config.toml
rope_base = 10000.0
attn_scale = 0.125
parallel_block = false
lr_head = 0.00351
batch_tokens = [32768, 65536, 131072]
MLP neurons of a small language model. Each row is named by its layer, matrix (down: output weights) and neuron, and shows model dimensions 336-463. Each number is 128 + 24 x the weight over its row's rms, rounded and kept within 0 to 255. Numbers have three digits each. A neuron's up and down rows have the sign that makes its largest values positive.
After each neuron's rows, "raises" lists the tokens whose logits its output raises most directly, leaving later layers aside.

L5.down109:169111112118116116135128194079159184087115111123138132150159130150084154102124114145146114129125122155130110132135132174144114144118175156126162140098131084159110141137152147149094115136114152129102168101105144134102139170140157135134136115123130143135177131129137168130171130156162127143145128133138106106101149166111120075087139125121125063135111103145159153149114114111133126096086
raises: " du", " de", " des", " national", " et"

L5.down1028:137124178129119160129128118103118084078139138126125115098168117161158162120129115139162108137115112089082153134115153136134137116126158135146106132111151154131089082158106102086125103091119118153120113170138149112146161131139114075158170153098165162145168133115102121133109133148125092106144133124120166149124146131122151127130123112146165110143121125127142141147136137117122089129157
raises: "ey", "ed", "eda", "aks", "cy"

L5.down1569:117122137134104112116164129115140115129091068153111128126128124147109113116144133148143142140153107143158120090166141151102194142147117127151131136120135126128110151151150120134114103148120128127151158124138129158129120127185103145178122140078139124161159114087122135132144129095155160103063113159167143125143121113187119187105144135137131135108132131130119139144122133156153108156133
raises: "lor", "rig", "-t", "ain", "al"

L5.down1681:107131126146138153161132096109132117137161123158144114128133177133142137109108070121118104153109108139129159131136153147132142082141128112104137159116162067125095136115190096114106132144126137114143164098165131091126103063127103143084091204109130143142162124183147100121100118130110161143109124124129157130133104114134109156139126149158107107138099167107080142113157134113150077153107
raises: " fiber", " painted", " donated", " destroyed", " metal"

L5.down1856:161178131145127103174105106109160104156151148096124140148165083160104109146139112171077173099065134115108147119117134112127125184146172075113114149126114127134093147122132094169178107142169121118111121131118115096114134166169108127082118161124139168134153089137124107107101158128118121152107139103131117116111175101130125142143143143140130154161136128140113121130088129147127117131147
raises: " cancer", " injury", " disease", " heart", " diseases"

L5.down1520:133164111121146153108104126116128130137121156086098139154154156154140137120143129182151131154136137123124177113129100101157154123163147105138111135136138123101117145181110121169163122136149075117117109139119160140131163121101137109114135181148109134156129117106181071084160125145145098133128146157088144133129157127150103147122112113100077122146107124134125145121141161113167151153122
raises: " World", " combat", " attack", " action", " Battle"

L5.down319:083128117127107115074150145129108103142128125159122091102164107128096104148161145132091118120099151176103156122120141102138100125134119179112133146129147115146111114144151117129123163139129126101094122122060121140154144140154128079168106166132092065133117143125092095093072148138128153088150110123122120137106178131143108153163140158129134138112120147084100068129109105159112118113164
raises: "ais", "é", "ai", "inn", "aur"

L5.down1291:136133040115093134142137114128178139184121147154129132157083156162140101143112160131157081147106139164166197113121120131098146112145151152123085132109127106167131136130086135119122152128102135122159120163132152106143085151124136139094141135122110116116147153093181126142139130156147101103115096127090122136109137113138117058088093177143149159124130127171135145099115140101159088154099
raises: " times", " era", " inhabitants", " years", " settlement"

L5.down1956:134135109157138165159152151153110121143148109136114099086121128160097082142141133114155115122099149129084114095112128157091127106147158143181135073119161131142140139138157127101180133109107143123116107085114141065139147132170124179118127159110118173140131104140139158117134147120099138080148065141099113138101145129168146128125128119122149142150164160140149149183095097079147158113117
raises: "ky", "k", "ka", "ki", "ko"

L5.down1815:128147137129142092127134145148146115094105122134118124109139114112130128161137102141118140137122151134147166124118119125161108167156154122174125146148125124124094164102194091131112120076131127129171101119105112163133142107123122119158121134182145136110150138143145152117180144110117107094102096116139089089098111125103129119168128126112147095116161138089108145121161133157117149108097
raises: " how", " their", " what", " the", " everything"

L5.down1033:131104151149137091106056133062133124128108133121079118105139099167185135105127102122120106102098142111130126184116102125111150137110094134139165190133128118142133152092089110128209116121150136096145115112118124100104121144131113162123159182139126146095129132140097128109128129102121129149161102097146069097129134141110089093147127132137148123151136138117134178146136117105136152132112
raises: " guitar", "rom", " trumpet", " lead", " guest"

L5.down1925:187114188092118135130101117156155148145119165142142113111168109091125136145170147120123139125150115155141134144123125148147108132111130115152130108119131151140124118161149137103112101124127168096147146149077099122152137110166142145149126071113105115121130140145123143106107132158101128124137162176105110146159127113124119099109078126110140139108164086093162178161159162155118144152090
raises: " '", " simply", " \"", " known", "ights"

L5.down499:109145140126127081095113140125151121128135124123094121131126103101106117135099139153163103122116089128127092113111138101132134131128129145126088136138121111143134119132122113107105117122117092105133085145124123109115082136086137150113099133127111134109125091113124145125114142106087093144105092159127147113094131198105130110136077148108120129149163164136108122107161161146095119129168
raises: "ition", "ear", "ette", "tern", "ley"

L5.down1171:134143108159144135121134109166105113047124155147125143141167159169131085145159120104134110099103136159114109160093120131102125123092081089133127127153125089157126160155111124192106134172156122084105131151095112122117110115096121098172133126149133113094153161162152148125150159131117105148130125157176095138164119133148146107081112115131145129131120124132167140127125096149163121143177
raises: "o's", "y's", "er's", " herself", " itself"

L5.down1654:122159175121160130145128107145139135154127136106144102093135111155120112109073158104112138135121139093151143156120155112114168150154124120164092174182151141070150086099122097113128190112099103115092151165129125169139097154125127158115152152108096106173121121139175095133144133111119130082162166171116099137149126151126159131129126101126082160125161106091126138108065108121118107153107
raises: "ance", "iam", "ional", "ionally", "ius"

L5.down2002:112171124135157092171117115148079116122086133125079120081152145146153132145124135150144118136115166094128132129097164170097110164159076136149140126134118135097148161144119130154175150103130137136139140151167136124115167140097118108143135146087158122147117113144131117096112095154145144071092114133173138126140140131119081123151129114115113149093129176129142114122112133108124127136125
raises: "ena", "est", "e", "en", "es"

L5.down152:107088154127120096152127153156176086112100113133136123174128161091100121150086139142159124130158111146142151126129162098154132129133156145141129139147131164108154135161121123148110127147124125154118146119143118101126165147141111116111131111135126125119164143183144166148175110150156142074093086142132117108102090134128139090117124121109119094133112130117114142152124140063117133115098
raises: " this", " others", " these", " many", " however"

L5.down1262:092168163128121150124126099105133147144092132153097146132155131141136148087134129137173132156149119105116124112133138090107087142135080095119134108158132142115146097089093122104154140145116169131147133138117137138113128097128133132171140118120091108118151085175125146151145141158191119140125107076142131128133111145131143096087119117080127162137107099174121117113134134135127141100165
raises: " of", " Of", " consisting", "ins", "ings"

L5.down1554:086109101153095114135154116107157081141106121143135120136120096118124064135106130175142159124134115139135156176104119165093163136168118132140144147119126142188149118137074121110074092185107123110083109117175109073111162119137171132114149127159123122111170149168156165135117104162136126162085150102113176122127101131106066117111141113159093119173154150109155136160117133101123086142113
raises: "most", " terminus", " fourth", " fifth", " third"

L5.down2044:156155127120115136097130143149121163155162125166107138112116146138113128111124087131155143155154137095114109161097151133134105138110106149135161146079103109120164109085109116141142138129120130115116143120124063160113174106078100102132061087126144121164158154146039150160127139137131080106083114124158118150133126166109132159115143130146158102152105161097131099145092126074124162109099
raises: "-S", "-J", "-C", "-Y", "-W"

L5.down2029:155124134117150109128083173091126142131160118126112122096126094155081094129154099144121149143119127166153156111148185094132121130144153151139120148124132150160130105171130094093125145112119126144159134137143105123132068178107094122146124116118162138134132132159092180122157174157138136128133149119107106160146110083122119177140118134136156131086105131136116130143128133083100172170103
raises: "18", "20", "17", "21", "15"

L5.down941:178121116127095130148176129091128117122096132113114162184106117112106156128101146121114156153118170111142113119127114154097120125119141129107133132131102152138151105091157125147144123113139095139129130130110107128126115174119133115120146117134132162132077159152116138165114124139142134175155168110123110141177125149136113137143141110116127140146103174141102120134180089149164153130096
raises: " London", " Tokyo", " Stockholm", " Paris", " Moscow"

L5.down1282:102110087097140159120110130162117150124143139096089092123130133140128150129134124095106146141143148147152127140096117121177153116126137139126142117115127139147125132108143135188114128096124102142117108105146171117139213142181113096105126134132171143156142083106139145099172093113181106096117108139119142119169185152110111163111126143073171121076105142098079156131122142135123138178142
raises: "ities", "onn", "alling", "rit", "apt"

L5.down1821:114148144117133097146153141105113117094154144156141152108127120087173181110161141149103107126177173091111089103123096076119093088129074101144143155124088158130145112132123110113119083141126119128149138137125126124071093177067143130115075099126129150151136112103128133117144129150127141120117098085084080130153134162090147151096130144109117164148167122128091160118143141125089078120157
raises: "gh", "ably", "ently", "ador", "arily"

L5.down361:092132147113077085122162144138130198158092151065087111124108149100131150141128077153180115143111148118104094124128145160117117150100158140177149149084122159132101153108168138149118096114136130124115088120075115091181110131113126108113133115138112174122120155142176103142152122136165110128087086152135165111153126136159126116099114116136112108108133103152133123152143163155110122137116
raises: " \"", " titled", " '", " ‘", " entitled"

L5.down1852:138113093077127154100159114150113103113152100113063161131130122119142112120111159137094157160200130090176104109152194099154098137121094104115105072129128162117109096135133145121119097139155117139149153106119129116119105172161093137151110126158087119135155103120142114140120110073129165175155111104106144100149080096142078129118134109139155160084076170147139122127142124123107145075186
raises: " of", "back", " Of", "sc", "r"

L5.down1667:166099124077122140142137092128113143129168109115120112138128136118140095123153128123129102097140118103102120120108080146087158144156107136123141129141074144103131180114161110115146099121129124129125153155142099098119123099113135150109122118086140116181099128110111099150139127121115129097144133118145077119161115117099153108126133118140093149097162106115143123132132138117105092104124
raises: " life", "aging", "ature", "age", "ty"

L5.down74:125144187101162138155114131122125096159154117160141150109134089115128136128118141126114091131137132141141111091155139161128153113089172129151101195173138137139133123133123134153158139137151086152075104145139120139129143114131134102165116144145134133129140116105167108147148148147124113118137124127150141125095133157134138128097115132118131165138111104107144107151151156092110147161136
raises: "ors", "oring", "arp", "oe", "ort"

L5.down65:088102159090113122140115161182172139130189110158144128126130098113102117094093143131136100142106159143121098128120116179125117164122132163159142101138126132101155115110115101136139063138113140135148138144130120168122115135119132120126119136101105112149103130136148123137130089093129114124108115135128142125112135110167136119113162127107131116127179125129092130129091161086103152146110
raises: "als", "ibility", "iver", "et", "akh"

L5.down48:142095130166045081145120126086088153109108130135111128127096112126089184141152105145165150125121144119166144125108126136151053141129149186139096132156095099152114157129120137181133132105103136091112119125136136145088128102177128142102109117140121101113142125151106104164112136141132114145126097133187160112155136100116138110116153128110165085144161095163146107086122116109155113133189
raises: "ids", "gin", "cess", "chem", "sc"

L5.down1078:124099133151146118125156084125159162129138068084111156136137092145120158142174149174140103098106114141116110146141134160121127125149139155145112100131094116119114129161139138134184105113152130134144148082107121125096123125142131131148109105122161141108123103131118120141128091117121141090129095152087148150125147168144134164118091102106166089197081160114131147119178092136132151054123
raises: "struct", "quest", "rad", "stant", "zi"

L5.down1115:176084098139133159142131152105172092130104106121127169134119090115142141094136106117144153121157160132132106143143137104132167098116170130134158137129139129144103137149112107124166111095134136089145121151111126083132081146114145139142125139126152149130097113138124115138133112115137179106108173142127123151179133113170136129084111088079132169131161168156117140082095140116149136118127
raises: "ability", "-and", "-law", "-b", "-f"